config.yaml
d_model: 512
d_mlp: 1024
activation: "swiglu"
norm_place: "pre"
rope_fraction: 1.0
bias: "none"
init: "uniform"
init_std_o: 0.00921
lr_head: 0.00575
batch_tokens: [32768, 65536]
seq_len: 1024
MLP neurons of a small language model. Each row is named by its layer, matrix (down: output weights) and neuron, and shows model dimensions 64-159. Each number is 500 + 40 x the weight over its row's rms, rounded and kept within 0 to 999. Numbers have three digits each. A neuron's up and down rows have the sign that makes its largest values positive.
A block is one neuron, or neurons of one layer that tend to fire together. After each block is what it responds to, as a language model described it from the Wikipedia text at the highest values.

L2.down219:483513456509402474477457561486548486529524507478522542457500482532598554485508527452489530539498530525475502480514543472490527474555562500553531399525537519489516482440495517546504527474516471535535545592561495513604467443501479518520569491530478544548514509476437455511499460475482483506
Description: Words of precedence or leadership that open a fixed phrase, such as led (to), Top (40/Secret), World (War), Vice (Admiral), Grand, Best.

L5.down59:495528471422585609533504506512398468488420469516515601419459487535558496483474462550573458493466488440471462467465524485546487535553512503513505496483526461523507476444519474519473488487491502605498544358524533415580511545559507496545466424508485545574461556529471531481483466438559541483
L5.down116:429511495506506546487447483522432464470511464514484506517491506551448541549447570543588466464557539452493420493535532506493491541507466465490529515531481514497486497581530439526500504495565505535542555502574489502490453504500468483493429545535550490471417462509523439456418511482395505494
L5.down120:450519491539575471533447504565503466503521485519541555518511485516514527480556551445458518554479577526461526542518495498580551478516512402538509512490477527572474492580523507516449490467508519495550522458512500465486450496464588481527449495517498448534496501466521533534520486539460437476
L5.down227:508455486487581486638445499502532483515508412534510522464490536477494529506527538482487463508485520464479515559475523450495520498532537465565465292491500502547521499533507546470487442527499496570528495450492532459468529494488529499421510468462481499526497526528495501484436517494440471463
L5.down355:531536497489559571538504511394417505531569524529503490441506593560481520570516485519479508559486487524507490521503572515512403465482500519516432528533462485466473517429444438588509571474472506530571400495469505522497482519478515547502477444481518457466497500505485467488541505502555492525
L5.down529:552504478401568489516555476522552571474491524582424516528465457467488439504495532537495504489469504537498500567483467532474507487534469446528527547524460466488518523486516506432529530450569503525514517458480509512509410512507476491473492456558477495530562523499464508435475503472602492481
L5.down711:499433436471518504457528468562469511430471504571488475510488541469506566506482513435509501506509427471501434438504452488440462501498511419513520508521473528481507428467457550441464597531502487505399494478452499496474443521550534445462511605491524465456486492532500549523465493516520487515
L5.down930:556473555442525554434479554531502510485528586492449558452468502523489508518587450445516544536454591520484544532504566501513545455469434488496432482482488502491474494517486548502512489510480453523521478560553478475548474467495506469573473564555500498457515487463521566422525544484559614517
Description: Line breaks closing a pipe-delimited table row (artwork, athlete scores, launch lists), where a new row follows; weaker on name or word fragments in credit lists and prose, such as Pic, Mil, rem.

L8.down70:484555511574503509494571499534503489426517473494440514473463442459499488499471445474523506518465511527518495473530550525466480489500499478495549733514555453498500449484550549483480496512507463536513516516548477528508541477461568481528492526467555458548503553616487550478500425519559633509
L8.down208:549515481538496506473451484496516518425519469453536439490443441502501466464425506493512491466506448506571520479533499470498488492560532493449522455490484490475444466451498455497498575521508537532430534490484549558538552503550482465533525569567456497492552448417478465454474547501526524505
L8.down302:507504533486428538526479476419554489550484532510543533487576453542546472455556480517517516498491462502466565553496480509516418445484599529515452327546495526423423516499485542496499493522563510435514513530528536526434514450460492484541482444492485501534493561433449486458497503468494429510
L8.down444:518475521422509605519493543469507579524506516519388504456519541556563538447534426479492487501521521544474423548494469455558560492505493518513456502491516507477486440482490540480440446563489507488548458567509522527487508456478449574517505470525476467499457450505463517472532537479562483518
L8.down616:460502455449540492512504478509601543490473483430488551520492517550516490505457520456449490536439490524477501458506541462545487566594481440524417608530544447526542477467556570429513421490525541451499433516486530536407487474454573582525486521490586502479466526512504593486480523485512487554
L8.down778:517500506486427489491568496499504475548519564469498530501475476463510500487413403532444450563445481518541536471476483485522487414501518446511479497492526313406515559517506510480448536496449508498510475542530484536453511453497472545482515526475548577554547558502543484428431453538512404572
L8.down833:517540574455521488547513468441536517496519479565449532496507524553508487475464612434515466486416499572483546474531456487546492514575541566526518481539528527512507547502550508506500443510551495466520437512440523556523530538546500555515549499429521520513532489462493443500496514502474452556
L8.down890:384465496507468517445522489508511515445525521450559451524513571529561463462492575482494514472499499589435475489448474449562539545502562560532467464519514502571580471579449499516520491503475471476467418498544509519514486535514511497468495519512461448476489504486484543462480503443390498537
Description: Pipe delimiters between cells of Wikipedia tables, mostly after number cells in sports career stats and election results; weakly, dates and "Sir".

L2.down698:423533490519488465508466474478539486544492535511526570491487445569516491535523498506494591531464466530473483477538516445447540518575496469504495484492489516478430434482502505491487486509507529530509518534467475449540492482447522456504554517552517526546422452482505550529489500551501492374
Description: Line breaks after the closing pipe of a wiki table row, above all header rows, plus numbers opening cells, like 5 in 5:03.

L5.down211:541516462522524474481502388515520475453519538532467508519453504556482492493470484485502499455501479547509525534497478490544549577538446444514544458509476541487472522573500517503531479567524515438474524535549440490486531491566531532429551497461548506497498489497496472443520466533464416541
L5.down336:484541493523475492445406463469572447494517471493624442586514526401470494462496446581528504489551472512497519490500510419506481492413532466494572435559490479564526562416486416510542495495583483498515489545518506539487490545565475502501455537508475503475482496443461518490551498489509466462
L5.down343:480496560466539511460529542419484477501514469552473572479477475467450465483456581482492555490421483563511550495465480500478544505463513529528499434528519582418473472558525512490553421494507484543483490513561482495521516554573511543542530432474454415501471448403457461491503485568471411530
L5.down436:484480527496374491535500502450460493460529448516523481461513499450463493468489490461522415433558460538541486589489464513492492512597535562520529613481505491539415501541521499498503511467503550474508454468529552501447481506478446475493445489452507513452464411494461473494564531481425416592
L5.down467:433459478450536516532551534503526482545533488589573501475490517476479588426554507504473469476465593575541504474554450466536567527484501501488474530475498525582475508553489472586522456507525496528495514508484525582585476477497489488450534556472534476513517430550504507486518436583537409540
L5.down676:444436479510468492542505498492531530441469557508530488506453515457531460484441499422481551494520523494530494455512462558520496470499421529605445450498470507671564486506456495525502484517491520552535546448486510545479540487462423476476470482537468475563492468463440530448510457538420426594
L5.down888:448497470520490558548581498495491461514495468530544474484445474455495536472553470453533543512534503498464476490500479438527485551511529461551524399505528514515480502468550450539502490470548498539500444547518471512540447506563495500502554521568465542503483425533530541495527552554564536483
L5.down907:464463540445526501599525508543516514525520492448451449402515478515486431502561512505455454485467499500564508540454450505466415492480502495538552502439547476444467485542511464552583487515469565483512491503622506473516530474513465523539544485542442529496402450499538507459463534436452526499
Description: Words opening a named title or category, chiefly Best or Outstanding after "award for", plus initial periods (H. G.), named, and of.